config = dict(
    vocab_size=2048,
    attn_scale=0.0884,
    parallel_block=False,
    init='normal',
    init_std_qkv=0.0185,
    warmup_steps=592,
)
MLP neurons of a small language model. Each row is named by its layer, matrix (up: input weights) and neuron, and shows model dimensions 64-319. Each number is 128 + 32 x the weight over its row's rms, rounded and kept within 0 to 255. Numbers have three digits each.
After each neuron's rows, "fires after" lists the tokens most often just before its 100 highest values on Wikipedia text that the model never trained on.

L5.up1204:141140141134138123198165138108064159134096133094175059149187137154157106105171155189083150114149144122171062169067199119132071065108113092152175086060182160155135141123055135088145122165132149119159136106147145112154169135121097130104141171090093118106152163093156101123103143134148133087154110123121105142089100051118150155090151147120116173164118162119144094108128090135146174162145177093148132105131139120108127103089114106170102129144130127108160154095145122121134114093071168210152087090118143100185190158132103089179164119129016085150151091094146120123126092139118109140119121102166124149120094141113126145163119152110159132107082132109180152104119100173161120156122080085118081145112122133141199117147123099144161164137193105043153160150172114133167075098165131
fires after: "p", " Re", " sp", "f", "mp", "cu"

L5.up362:165103130102123132135136156121139143089097083104150081156194112143100119146086118099105118099106147117146089163161098143120105127150133168114165121119128168142103100085084117070122170094174125071182146195178164127114161148159124089155129100132121111066103122082113122177116120172105149127156134137125134118171056103141079155127132120200137102108154156101166101154107070107104189104133124096184112126128142078133111181128130160097139109098128159093102114131165124159106151000174090107119153161120139142123115118255079126163127110115134163147116111124108156126111116152023148140147147103125135094122097099106182109118066121166165139130110193122118181160178136136096107122089081118131118141112095162166156135190136129192180097153177169121104109165092174138116080144166143
fires after: " |", " +", " ", "-"

L5.up272:203089110161135110102144169149156085145149133124107211142153097140100135067111149084122091124081176100151148100106158091097156084101092152142098135133123137106127188106076139174117204105174149177176169158176109137142211151079165095060142082172188137129125139128095132142137144132116112180116128096064082106137186124108119170157152177134063121052163133126105098138112159163106157127113087109144071132111160107149167159089162097164131157083104109106129153140109127176139080097158127157091094132087189148114149170127205132154111113184100105100088170135130157151127083050138197129131149095079116052124130111129104125127087138137165112149095182170174155131085198130165099133139094085061157080137150141084101114153098110090192073119168103096112181151121105142098107127161103
fires after: "st", "th", "w", "y", "t", "s"

L5.up1002:054148102044143148102146137154090200134136158116135103172100138168139166088082149089155133109108150133118114131135170082083148086145064087184183076138165104092145139122120192082151109104124150088162179175196129194158152118155146111170153142099106073074123099125100135111200106157149144138129185062124129099160109124127116199155157179127145135119106148118158152161137131118143178139142171127102114096131134094102176132156078111120152101139101105145140119154126156085146096105140122089113148155127096088134091149140152149156130148186126119194108087108127190140090058090090165109124135060179109157125158164146119162126138103120135158152127121138128140154146173162126125105144151136110073126163162112124161133162133132128177100131113135194081089105116078189130148155056131
fires after: " D", " member", " d", " M", " found", "er"

L5.up831:162089159136102158159091152130136170118133120148123055032144087130167159131142121118100132123149127119176070172140133122107145137141155099122147093097172142119120163192058135079136196112124132118128148162174201129149113140073153140150083146179063096123101095143157151099111067082140099165099135087096094090146061157140125181095150118129142097125161141096128115096107169099128106127183101132174118123119094146088105148148076144111115073098060164125109133164081128093177123036195147085132143123098138099122147085117108150124148118141147188135160136102113136122101126180077168105152131145111111101090107156091123122115119164100130142153111097175154081120167159135105139090101074096182066109095149120158137054167172177102086133124106095126113181218152100123103105111111163
fires after: " ", "-", "\n"

L5.up514:150117062136114082124088142136111134101159136100144046105136116096171117149210122192103105173120176137150095099131174160113099158199108132132133104165127158123110111157126081183152138101161114076124147152114127097134137116110155144164121148168124127112114129125122138124119110115095130116179211086147081104142133187083102109089136132101110092109126179097199134116123117154118160098198107114133116042071129163163101133095114168174084171128156113099143148103059085085100106159136102187139134062129121079145123137168154138122131117115140127097131150156143103207194093103093076071160154154120180142206167134132142164119189102090195123119143140099113171093180141089127077078148069113118104094142127174113117064165150108170152148146082180143133075152104123120120098131098090
fires after: " to", "ly", " a", " ", " not"

L5.up1196:098107113115193119180187139173135220104093112149138168152119173179155084097140139138082106089169125147118115124052150123086140083196109128174070182147130200121160117111082131162162181100161219138170113120131070067141139159154159121127122079133114152067133091122092112077125157133124096163144126099135148061088092126086113144104151140146092159077082127133103146183162091132120141098160115098102192120115140149082107134149200122119118137175086169139164133140134109159160091107088151113122138141122143122083139077093188127215078122154093107132087044126112120109135068082094064128163120119140157155136109161140136146136158094122124140076146207109148106187089211107159117083138114100110142095162062176093179165187101066114124148167144130088136137145151104169170082084083112
fires after: "s", " St", "ad", "on"

L5.up361:117063169066121109124062109185155088118110124159169156087179133111089102153092104110119150090108152113114187085122121098129126166167119120147087140180115164122140127153105139150095146141206146105123146200169125144108126110106159112136092128139140109102127077125120211138158134099126202127098159124136114105124100172110128105119177102095147096109105156115107140113203126094158114122126141146142146141156129175153129151135161135132099163121134172136108167120058139165141107120087126178115142121086162074163091143182141130110164078086216107112091116173114074088097160095109127118075159142166166121120151101128156201075110163034163076089052164133075189040196124136168116115130130174085155153103149087177096150186134088140152087078110094113151134153144155148176097218073161
fires after: " w", " at", " g", "e", " W", " st"

L5.up1248:114183134144130046111080111126123102112114217167154096104157100100188112117109133179136142118119117157085130102141151117093049156171116112158075092148121088142192140136196156085080135133099144118123144107136165112140122155142177141147061128130086160138148106115166111166069107132151065105178144104137121094148106117112101153087175112090124113209104108114168157065154106128125123156178112049165126096087152125091146147146116101103106140137085162119087135120152120123076120127074139099090206111124161142117180172197191205087099101136155155132161120062135077129090136169070146151111094100097121174106140223098179116072139128103114103143159182104148067096148131084161100136147117172087089106118105166133134158139162150127125164126097104097110119190137147101141105134114131
fires after: "|", " su", " ", " pro", "|---|---|"

L5.up913:104077138095153159190124117109120153157078130108095117116151118125117159097100123173064180144115109081082128155100136124063104159095158098124113085137138146099113137134100137110115159133157128127137143181137152069126130119124131045139127188143142111151132099124127147069149148090108193148139161124077138158104136042152200071118139107129147136124145161092188114124136086072155124109124152113142136074120171114101121139075114084110124175091120129150077219153130156120154108098116089114066111112111073163151050188088109143118103115175134123179124153078134114092067067131085115071113125124117154108160110147059126123119158174181189000124151138105167112140091152126082075093152094120178132131170107168065104175138133149129127110116112165144181107114163103124103085182139107
fires after: "\n", ":", " ", "-", "–20"

L5.up207:163120130071153167167136148147132164159093100054152088125178112139113149140150090117026137092137096085127121128123133080205130055135175137134157082118117166107138154092156150098110158069132071110128170120057139140089115085114160095122094152104147106130118084215153126080142124186148115145077067127124154115129090092131124108157119148169134111128161158132168152128110108143128115094125113142072131128139113116099090172151127188129119127122114141144038106113149144113144140105071151188178121076145134119223150154123154151120148150182068102151066132146155144086109079106115127104115153124162127148143142150152168165169139119165094108156057145150149113131155080188131112225133155104146155153145133190128120089129178151089166129125139132168140151136154107107120107136139118
fires after: "st", " part", "s", "d", "ff", "ic"

L5.up1013:110111129072175123080145165154133116123135153066155140094133155118116128159153102093091160145097142060160175102127156134135130108132175189177167151144112164094132140132108152148154126142131166143113153164174155148178147149137155108121105120165150120094119129141096158159138131089101128148201065100166137079207102142106099110156175176099160149100136126133116155189165089141112194095126106124140215127115117132057120147094133087108154117094152158138147126108107155182105075095104118170098125103172122118122144135149143101072146067158127124150143107182127108110133058158123135103045071182121152149113078097115157139227193059124170097160164143058090092131200168159144142131147161213132077150121132166165122100144121067118162107163162144116111123154125096104183064099075100
fires after: "on", " st", " St", "e", "re", "d"

L5.up306:152129131174110173099117151111158133198159082152152122116128121096065141128145184176133132132127146127113148122118143141114097141153174196113203089098121144135161161037104170077198127085088127134152157174074165076154136162118139148184128153143095080112147125125109134182058117132063084085134138070114139132140135135139165113114105107146191124101121158051090127104133140129122125064170108150096162098095098122075116165200079168128114109126101158087133150119135156135095059096114095117163191171083213164109148134166105141165083114189133121146099123119117114107123116143023122069127128086120123131207137136126133131160165117109166096147067078143092137050145166105110131123137157102130097103124175140110145106193125137103123098112168098140129096151103130082120156157116127
fires after: " ", "s", " dis", "c", " di"

L5.up690:094079162106143128110102134120099085086107118136123159065159146121092140119103128164124190136127147188098175144122122130132133161143113120192116092130119189161211111132148136140135095110124103070145134127179089083108135096136156195111104113156093110093122097154128096111125089123136093093133151149078112157066108118125195129087066101176157142156189112128128137160143111138120121133141116088157159088123143118093083167128153138146141158125139084123139180133095101174125102081192064153093129126086168068146144146150143172128090139112141171107127123156080134152121179091076119085083158179157146158105108157084135181163130109103100158087105158153146122145121154162152099103117124136105133135122148103042118163097137182122111114121106132130171163137133116211131079183106174
fires after: "\n", " =", " ", " |"

L5.up619:150116137130117057118066126153137188070174255166149122132192128103123135152091135136144079103116145048132148102063178115083123129158089125155112130140139142162133192083120110111106129099133143100207139150145172152101163114085121126150095148125187124142127101172130160167104128141063117111178106109074110086104124116141144115142068067126064078083106129161130092130099093108114121181138116146137171184141154140100138147095126121135148177132106143084170176150090116129125121156083079136072128115134095109156134143165157116166154087139104139109087099170116139122145154082112121157136178142135178068085156166133079143135119149123151092129086156188156119136164133119128070175115123099052134113086113170147163126180097106149194141168156118068199120156083164135186175185120094
fires after: "y", "w", " p", " b", " W", " g"

L5.up124:125152166138127177133133127128090138135129108141127106107108125149094084083132092148134156155092143091118114141125124141064152100159108188099141115101173175059172100103079161112164121146161110143127181203109145123136163115129181064164135131108109100113127102148119102091120083175101149101123112115103040105156092138144147170079121137081181070093136145139163136114094124074131132091152133100137159063150132075128157158129139093118108185069126131127141172186106085155134122014149131092156103155105167144149062196151105077171162117139137141117097139122108080090134071139135160084137075166132166074144110147074126164125148127143148093131177118108193139149132121164081098135097100200165091146103175140165116136134205132175158109117162094115146077108158114119144133140069137
fires after: ".", " ", " |"

L5.up625:142095115131136097172123101134088097142158143082125091110160102179171121134154145173040153096168127115109079137103111108117180092137132139157146156148071094177141137092069161109129150203160114132104178115035160115043122137164165106188110137111087108138090109142134143136091140154108144076119147158077186136075165086134107153170119080149137133138162128127106142113146133138122108109120133123168188180137138114108123175110176118133159145080111132120127138106100057136212132101113149139156141141097109113081136107137153085198206123151078182155120088123127146110135103087107134138121123134130090090211119139159147082186103166152149105086128151156090116102142124084143087120081127126111153107115073198156156147124193100054095089192109112119138137222160144158113083139130139
fires after: " p", "p", " sp", "P", "op"

L5.up824:103164154093103101082127112143093130147112161105165086115108122122124143149131119116102195107097103126114122127170138121104006105126121124080117148106132166083167147144085148113126158120157123156131122149094137131094196098059151076178083115138141128075135121125089152039114148089075125161146160113119117117156159121195123167121101113121122148143113127139153160079125123124151135122159141104139140130102077136120157158171114122081112160137110171134179150104106157061111075078137114128111215096165131117113103149159081133132137128138131154165143070160134101188132126151132109091093082158174106167096122162115079173235130176141161127097157094096121082151192105151123087100173142081175136145069211098127162065107169141160136144102178133089151124162161161159123111126158150
fires after: " ", " St", " su", " D", " ("

L5.up1139:174135091108137120195130134182152114118152101110061092109181131146130153167125142149083136153079104104130133096130144172123134129154122161199125107112134149123127163106094142142129086161134112140156168159124152161103125134040121139118142198138139146149162079152194131166174091189127095101079161133057116153114124085113144147092162150210091130104117146098155101131145109161107130064176098086112111125082126117125078159112139190129090108136168127154095068142159149119113089113156065216161082092106118108137110115161116102132151175125095140189138154158113162151119063103083141107163112136143151165142138156183148191104110122175119075152085118135129126070137165128141105135142139095152135114105141142095149140118121161116148095086151125156099120078140115150194151100110174
fires after: " comp", "it", "op", " p", " Comp"

L5.up111:127147160056158106111161193126170160113167069091116116118143155096111124112104167107099177161131110100130158090079092085141075096100156170144149136072109101175132158081114171106122197162151086120142144122147118103135191064137092114131136115111168139141208142147114105142096119123161132107096139101109145036102087129108133136104130134126167133086165139133173141190120142157152092130122113147088156074169133119099138161171107177099115177159124129108096134157111130138131139134102173132161119119103176137109116157135144066175126063122089164067182098118117112167136152144073092107131138141127118141077105088171200141152163083094114087140125098128085135087108126162074105157149154100120105067137145148160152075123175132120158151167159072186126137190158144139142101118144110
fires after: " b", " V", "e", "f", "le", "m"

L5.up1106:190198110119139102155150133090119106141149098120107131175174131079156147098160127073111138145115088161111112160094126126125165040059078112125102103146144117161157207120047122128233160168134166125180170108114204058126131152125133166101122154097072149064110138216130168104139180068091080164089183079110123108130095098127126125158143143154127023151061112141142136136149098135101146095097135088121137120074152189142157142141138116096173146157134082089155147139123148094130136111102133168067094073084156172133085091127101147140146126084116104194142135191147183122138142137102121148161147083113160126101119081136074178135136150119089099108077075123192164123121119159107122185050128134134134081077119151137139151181184061113131152141170148174116193211125117162149147138126162
fires after: " T", "T", " B", "t", "st"

L5.up883:159140139113150101113084100173152124087121111087101163117202130160125079190145184147139124088072129105100139121030126114102138051120084148171151159134158189070176171113157086141174174162075088029155167154157146136136103065137146133146091145148148106144153158153089083135137126072165169140145144081122105060152060082090133171100137103163119147164120191112085124153108132148084092120124179104116125138104141132120108149097137116113050127119129125132140122125075147138167114136108134139070111070114194135105166209155122136125130143151178100171117155149143112155134119137120087165130126089057091111123119197159154127153126141117141095135133159133110121159089137093127103113139159158032087087131120178098189137181150064183178122159069119161117137110139201147128119132111073
fires after: "s", "ly", "y", "n"

L5.up910:164161133176112103132151117132063151107174150074112150133159112133123134154139161114054210160118136116146155143113128168152082079158144149151119157112131193164165190086100184072122163112178132103146098098163103100136128087081121136176100114128165096116093087161168122182128085160168138122080077118103131113132070109120159152136116044164091167118127205125154109119075137153090106148152100095163120107149139146089105125087090139115145131067157117119083103115197109099092126102153074155160139069205109094144126163082178139176171125121140101146082123130116117155076106141105124123091108117107116094163145146121103132193158117105130139140085129111197170120126159134126139149127136120117087079044145142093174151126173122103123108145112114141110133187155150179162120156144128
fires after: " comp", " f", " pre", " F", " sp", " Comp"

L5.up800:141160108075108134139096111111143196144140157116141086116130125124128096136116072179141154137151170122143071095145143126089115106141157145078120076117154119160144108121148155092123124146127170073178119159127150092223156173117202164141094135139084112157161079113140122135095107193147110122151138072088126134137129132149117158123113057097141182112109127098110073132139079094108129163165100138156099105128134054155175153144121142123049144166110132140165081157103109135105098099129113150100147066091147087097134154130171189093108077122122152160118186092078105189061101129105083132096127041164134104166124139139144176160170156122193077146114136041111116123163118123108106121101135148195140066101187130130128112166135170098110113143117123102132099131167191144185096157122117
fires after: " ", " un", " sp", " dis", " ex", " c"

L5.up638:097164145130121078087122144116226133189117171129096107038104109113140134161132145202102186121113218141141139138156091154106151134201152199125120143182116105136159119125140180145153179123186130125143175124140163129122143127123155142102122097179099084041119092160172122118095100091079163125152147086135115093074162110108184147134153134143124099122165159081110101159111124164142088127168111171122144165128109124091095119124150160101146115099125171138120147132102048118107090083158104175142194149115163075136143139122153135124100123150180123103116080163084098086137030134059119138134100118111090136165135110096103087143189098085111038134134172099113170128177172153139114099141126119198149128119081108109089144147137137036177128083141130098107158170157160112135096119082182
fires after: " ", " co", " re"

L5.up1255:093132110114116108093101152159115120091135127107116149155110137146148132127133100105157137130131143114188096129076145114076057198172130141144120120100110129072156102107138108139120181087128071165187072212133124139145091117120133115121080153199163134110202095138175058068184088173103137135175089123149148167079170073185116130158105096108079076178119112065144170188135110126131081101160184158161099124116157093126135142166156136093106085158095140135145131116139141094079132115137155050145070139140128169095202148159142092102170197135114152078085127118092162142082103123085142082091089152095159086146175185126149112144090105174123151119087134074156165191136166135134101111156152104152107088107124162124148154182105138146140115133101157104084119107124138150154154135067164
fires after: " An", " su", " an", " dis", " S", " Ta"

L5.up876:080168078063098107126098173123113201130152110104126102139162131081114165082124139114174177119163199084129113142142139107098131145147096115135137127160156130119116148138050167161097179114160166121118123093173175099138130166101168047153107136155150111116094152173119135075145066112082185144129136087132152136148195129043092145092116132186068086165092148072145135182095059118088124136157114083169153124085170161162122135141116124069080129140060159170105211110153097100098096092097170114145135159110166201102097142132164172127206092164134141130097158103089113191132142116107115137149182146137151109145115144080149135142151125140133101181158172084131116119159151131193123182141116176102125117025171099111159124099144109125115082172081136085147058144114184142145116194113134
fires after: " J", " K", " U", " D", " d", "W"

L5.up330:141125114127071161155089210096147115074140163122113092121170181107155103147101129094168121163157152088098156129130157167104132130250105053152096081138141164095144152183092128095102149087141174162106092125126190178089105093137151126142093139164104128117157093156120099134161076088095101151135120136087158109122112133178105097109095096124132109132147118117172179128173097113134105130200114129159177151108110203134152135156128136116120134178075137121136154182143149113163139115114080085138135073079141102152134135151146089180131076122134101151047175123171105140114134137116130141158153180103125148158116220088104124090124139119188103134115134105113188156198091088119106097122156157118148113134153164128168080103137088154220182112072133120168119136107137118127114138101098
fires after: " to", ",", " ", " can", " It"

L5.up1181:066150125149184113100119122083128140125132055100092064047104150124138127160149158147093230152060133132138127121132075142067110135163150169132182132204092187122167103186138109135136144075111139118175129140152151124135194147120169152137070131133125141102124088144106109154125085049172158144127128109097107099134106123118105149159115112120118167122153155161182090117168063174085085083177156127128119131157094135128107174133163182145079158125088142093162144135093139066079096101106147151081231115163164033112055141183090122120166074111160102152062112131113098176097120157144052149127094166113109094157158157173164132093196084151104142096125143120083127144152165147129078068141146191130113120134094109103184130167166185104137128114155126138118113146175144117119115124145129
fires after: " ", " re", " con", "In", " in"

L5.up946:128101143116121108092116121110181167094095107089121154160101107156194131119125128097032152134162112082094090097144136149089169115091119128129123089172160091087174114174175147132148188125121166075162141141148146113113124141096110082095145169081073194142096107129094121106112154117117160157178216168120136142134151070120149139176132160144171178131119118109136160081124128077155100132113135150124138132132119173127176151122125146110143145098081093146135120158140108130090074146125091157123178123165146166164092131156132144064130167149167115131074122086064144105028137147078127154111121084078106138193160177155103138168126104110142022082119134155145123095081151117032033119145138149128191157119171125124122088106126170143139137095147135067193142103148142102146073151122131
fires after: "|", "-", "\n", " G"

L5.up906:123162138175131122120032171151106187118147200111125150104160094168133125127077101096180221200060199108102116149097127136106085131171102138153190157156148146124160143116122191087108140198129174106126134158117192077109165172165138113177174132089116083143136107100129106159127062129106150122135148042125137112136111121144152111102139078128107112097137154101130119160183086089150140173221191078150169181107159079117141127182150101166117111164076171152126156196144098115113144120154114103128119115113136133124066110131130151139148164138164133142111088091144129135131196183086143112085127098143194148159162101143106099114149146113140139148147108162154058132177142093128121169110150107189085082049187136096127124124116111085117084159132089120169115139109196131119161117123144
fires after: " ", " c", " H", " L", " K"

L5.up881:130120103135169096147140151141207147091123177143050138153096156108078103107089135091126104073118109164118131103197075161165115071138096146170131146190076075069175206077062107136140145144129135098177121193096140129156142100104112135153114199172115121064131147206095143153173105198163172095177132123123134106105075113109113208129108101125111142120108185162126138135130163153105161154138165140091166148101155165153129146148082112115144143151074133168172128118166144139113101126164081157112142079138167128057084093140151176133081103173149150132125101132089083114097119102110076129135078172135119139089148133149130098153112144094178105150158192109106111146085099116137129169127111135162106089124120100192134079139160085133161186095206127152121138161176127160131156146134158
fires after: " se", " f", " m", " st", " qu", " w"

L5.up149:117139177117142093160094128142153210107103178131140128099199108140118137100109166148131145156117131112133057077115122158113124150178140067127124155069135130169110165120056135139124147146110133090136165148118100093120154184089097071157117198151102096158153119203065098149110153160151195140096199102124084135062152124123108170146104133183099100174172136117090084132179121145136116142162095128138086139077168159142098141185132106053110189115079109139125173106142131078177161125183173163107096112172171132067101136153140158133121152145103157175221100169107103188145112159126090138165123175189141078158163203155108052104111116099141133111114124145119120152128122118106125118085129091189128124059151131159112128132156126147150098111110161119186153169139121143109108217086128
fires after: " ", " a", " sp", " A", " To"

L5.up644:128109166105158116119152146109101098072134114107104068136176159148106110165158152167105153129127176110166121071065191049151092122111116134103116131104123071109142144105147129146177204185135133113100142116169142099104164139123123121177094193141100106150074120121073067179115122175142179166140080188129119108147062152096106139125114165152106131161135142115142062177128134139166137135150153149162053192139159133154139109150159101138148191072142139134119124132135078115127133142087137161101118144115131044170126157143151119135125145098144117100076119119144139111202151151156072114136176199156110115128157173118131139134108127141159118143075145108146155146062142139098086162171140141067143093121195158085149127123137137098166133093096105144150148126154037134198121084167081
fires after: "s", "us", "y", "lu", "es", "per"

L5.up75:139100158132178075121142144127124132091119158073136111103117131123110064106165161150058155154129111156078116091197168186147125164137118091132147133107141094118151143146138153114155073096133212100170150112158114122137130169106156109156087199107155114128140129094077132135100099163109165143103087176108135150130096109112103116164134123168181138134129198079064132103141116164099145122122184092128066082047075160131196140100119104113022070147134102137144176109073112106158098127126142132160176151116171130063125214115092115162106052101106140057140111158159080164135157164114127141114181143171117138051091117134088108162107092132112134101140143144115109089143139150161096103157165144063153115121153122108127109162146162135113080152114125105132164189121136161082114167185124
fires after: " A", " with", " was", " be", "ma", "A"

L5.up635:111139159123112147122125131163111128149146180089112121132137130105150103137131160174132115162078137108113118097097149138071075153146142076097096132129125132138160187132157162152174124072088109164155146218180075144115126145138115091136117115142066112065171135129127155105134128145137139164128144088129112183140136081129102126165131148106079106162131122115105171145065095179171150171104092136115063138070134112091194177159139167110102084180079115084107117124109121144136115120160154127158141151108178094082128201137182164073156172159082178143133158182100141160108118116158093122104143133148151043134164128060127158163136111130126154065129178105136170107074124072066116094103102165144149077124116110177134105089132115088179144111120183127103116129169132113129113143105180
fires after: " a", "c", " A", " con", " an", " An"

L5.up1138:129141087140146093170118189171113135143133182119077093126107136136114131097122127157141160174021140115108084088078131074091104173146122118127150113107122127101193155097140128165130147122077108149102120104113118146133154165211134103168132135083087079134169142114049094098122152122090181145116150062142079100034116110057162129109133080148151145099120133144125122147170114081095106103078132129119097131106112127140054139132133086132133126108097084137147169123128154077095095144103148132140145102130175084073105186149171189044125119116163144097106136174101136111140128127132085121133143125131067141176163134095124066130138148133161132145097124137108106159130130066078105090141167145114128095094088103145114147147149161155140122139109114084206217141146171098125130127103132
fires after: " a", " ", " A", " h"

L5.up373:139134135167115135135140145120134182081143156127114118110145124107053138127124195125100127133142154151139102101115114068107117130197126137102133148108094128109153156135069158103182171111102115090134160178094107145144114134146171166202092130094160111125133141134178156062133163100066136159140127084082158138177094091103151170087113134121140158077051179140175137199160142123135148080125175087119163129120144088116145149130168139149168183087147120148176070120120115096098128093096114117138167114122123070131114091133080191084125062126174072148106125145095120088133091156104137109117136109137079104072135172090168138110144104061130081115176166169197121107158136113109130162103135228125121067105126118134111142132139129108117156120145113189167141150174141106162097117118158
fires after: "s", " ", "cc", "n", "app", " |"

L5.up288:096134136162129128151070110167193194206178124150073144091158160119122055100075123143083249160134118165172147114130110095114049121139089149108120144126095105091186139105091165087081125125119115081090105097141130091176094090130129175184093155112139186155155096088110090109095103210147130138117115084125140125147055125100145150095148042105111185077144185141134164133123078093091117146174127091133145102125119134097124150147145174172116164126122127113147142167137129151096137087122160102153174145147072118108146145135134174144139095167124145082127115088112125114137133124093171155078149176186133093097118152085092059162135163143158128150157191150160119147131193082113090166102100167120123107105157078138191139120124166107137139136071082093152171185125233150141125132178138
fires after: " ", " qu", " M", " a", " comp", " E"

L5.up457:088131121124111149084154128144112155188164170144123120086108191155127154123155149153125154091150147140135124144090214128100044114147109127089125139115098131136172175122190096114091220115158172083183212161135115136158131162158172106148140087168096097030162109138120096086094132084126144125146151057091117092111123102109156157181113135145131172115100173165115141150135089157147088181162125145117151099127149128079119128204078122108142187090070109120132109149133053075116129079105172123094122095140140170098137163122135152114190130186164141153161070164140132143106143147114173105111099077175143117176133117114163151152140068139159119106151153127174098158109131115072160158137173127174093071112143134179091159151092188074155158111110110148143136119113181126126085156076148
fires after: " ", " S", " (", "od", " c"

L5.up1043:151130137065126147134083149136175114101163153143108095114135116152156129100123143133080213113123184119062125081158091163137122162194126144179109160123072125153136114111117217097118135124135133110188144120114125102140149124139161108124162097099137135161151091117067138127046176149105202100129134142114115137133129143150165097178068097144197161128121152142140109046102145081093132123096197160118115172134125124097160162157093139081086123129133130148099166116208105081112112101176056157104130221154145147096195144152143133128128123140142128102093082165096112197069146069128122057090143160078165136109122124128194099093181149125150122106101090122120141119118135104143123128151101121140181131092145147118169115083092063150119102108104202110153159136110161111094095171089128
fires after: " w", "ho", " g", "o", "ra", " bi"

L5.up655:028048126159139086136104127131123136161117093097094091149180142199163169136128153122118151168143132023070135094112151110104110180138173124135145112141105060128143127111143127102147119131144181109085170128127090087096107126101165122114134113108113153106111129095162124084121111082144173127109128124150092116176083077137166107186119115207099132130057184104159136192154081048150071139111137167133174149144111175119153127122086111117130167129111154133137205122168163102126110108102113144106179071117124086122104148120101165106108106117133125161104141083107190149118114100143169115145142134172181126141146087118149145126095118111093142140054103142142076097080130132123139142202125103132114187076169142166164137122117068140118128106171193107165135175141134123069079113130111
fires after: ".", "\n", "B", "A"

L5.up1264:124091066127117133119156098121175113112130152073157055070092178132109124130169095145041074135148139127109095176049151097191165088126114141173149071148108162089097102106150183075130121134116118109189189133196113104145207165146175117160116155158106106152173072096126038178131131108101151151144082100137175124125124123082145087113088145083140070144084122120192158177135102126124139101123153152129118140149184134163127145108109135109070113156121099134110123148129131060120151104165154228129113169114150124131121169143126119101131148171099116153086168155117183140145107190102141108163104109165168068106161125080151176110113121136121109124107206111128127166151100145102091121080146079156137119135133144083121103124115125121128122149138074181094109087161083147141082091076125
fires after: "s", "on", " dis", "app", "er", "d"

L5.up969:168096176127150047098111160078156193080126105093154102059172159143148118128134121163051129153150203139183156125103104140142123140144157129176047104110161197123167150102143102079078170171120145149150158138135130080074121145166138074169096112081108105108155079163117143117089135092138125085133165102133112134151147151114102156158144095076111121125106171195197126101153133164094105129160149098163139104099156118115148172133119172132127202135176113145185121141109123135080066110124136187166137158151162099168144119168158134125109139094207131178153132144173109122140121187104107125123132158160085093119187207159159147193131132115110113097122115147094144102094156166128084124148152130144073149069205092146124118138107103080147099117150182156116130140156126092104124106106162
fires after: " ", " re", "s", " pro", " con", " Con"

L5.up224:097137098152126080151083143182146117087056156141083122133133107120151114114152121156119106125141162100084167136147138079138124060177158078153127087105154172114184139153154106119143154088098170118094135125127154139119137078056167114132170173093081112149170105076174046081132130100120122122129108171098069156072143160132096199087137088091090169167115177077099134099152136118162098163184159086193162104141159143098150139146101173093077175159176163119123151148114131146085121122140122142109190150101183082106138143159129116132144062120182103156069080101140092186125114153136116117175103168194123070146125125114125106097119223176142089128143151118125141141138103100157098079153122147140116111098146096144202089160125109120125111133100134119150110149127157088117086119142130
fires after: " ", " su", " some", "o", " pro", " or"

L5.up26:047107083145110131090123131133069179159152173109135116130093127165116117096135142135135153132135168112155099131143139119105102111164109090110149137132162110153189166174120117110106169098159118113193108120152110126103122140103170132183173152118114088053145112198137099117166109106107143164108144132145105136169114176075137106117154066167070107105126152144086185139153096124106155126144159150105102114105121146108054128205156165105101104112073133100182141165112074117105033083070134122117110137146109129116135157117109143089132055109160192196061140093107090113099086190148131134153125100121146070118146191074110131138188088108124042059145205085171089107174177079117103180078096173182099053067157155147086060173187136146154156170156109139170134144141177117115114122117149
fires after: " ", " (", ":", " to"

L5.up1187:171126105111150066212156155085187182115166130143174090089181166156119116104110086136074182141141135113140114078144156102120161072185116163191122130123159212095178167082091184190150088170121140117132218121057143149157153075057136137153112142109146121084127062121183127081090112084165121064140127118063090117107086148179123163163123132114134103122091132135112118102099152151141151130163097096154091125181077067120127146156085192105141146139164164120067125124099157135141180093136128153109111111155109119136122098124105136119134136195156160162124107117125096144121101074096100052150096168052133085109164094112092090113113120135145102152096124118120125099146117138063144103140163106179119130119171104157133127055090131142102095171159068140146175140156128132179152160110176
fires after: " p", " po", " f", " Po", "s", " pre"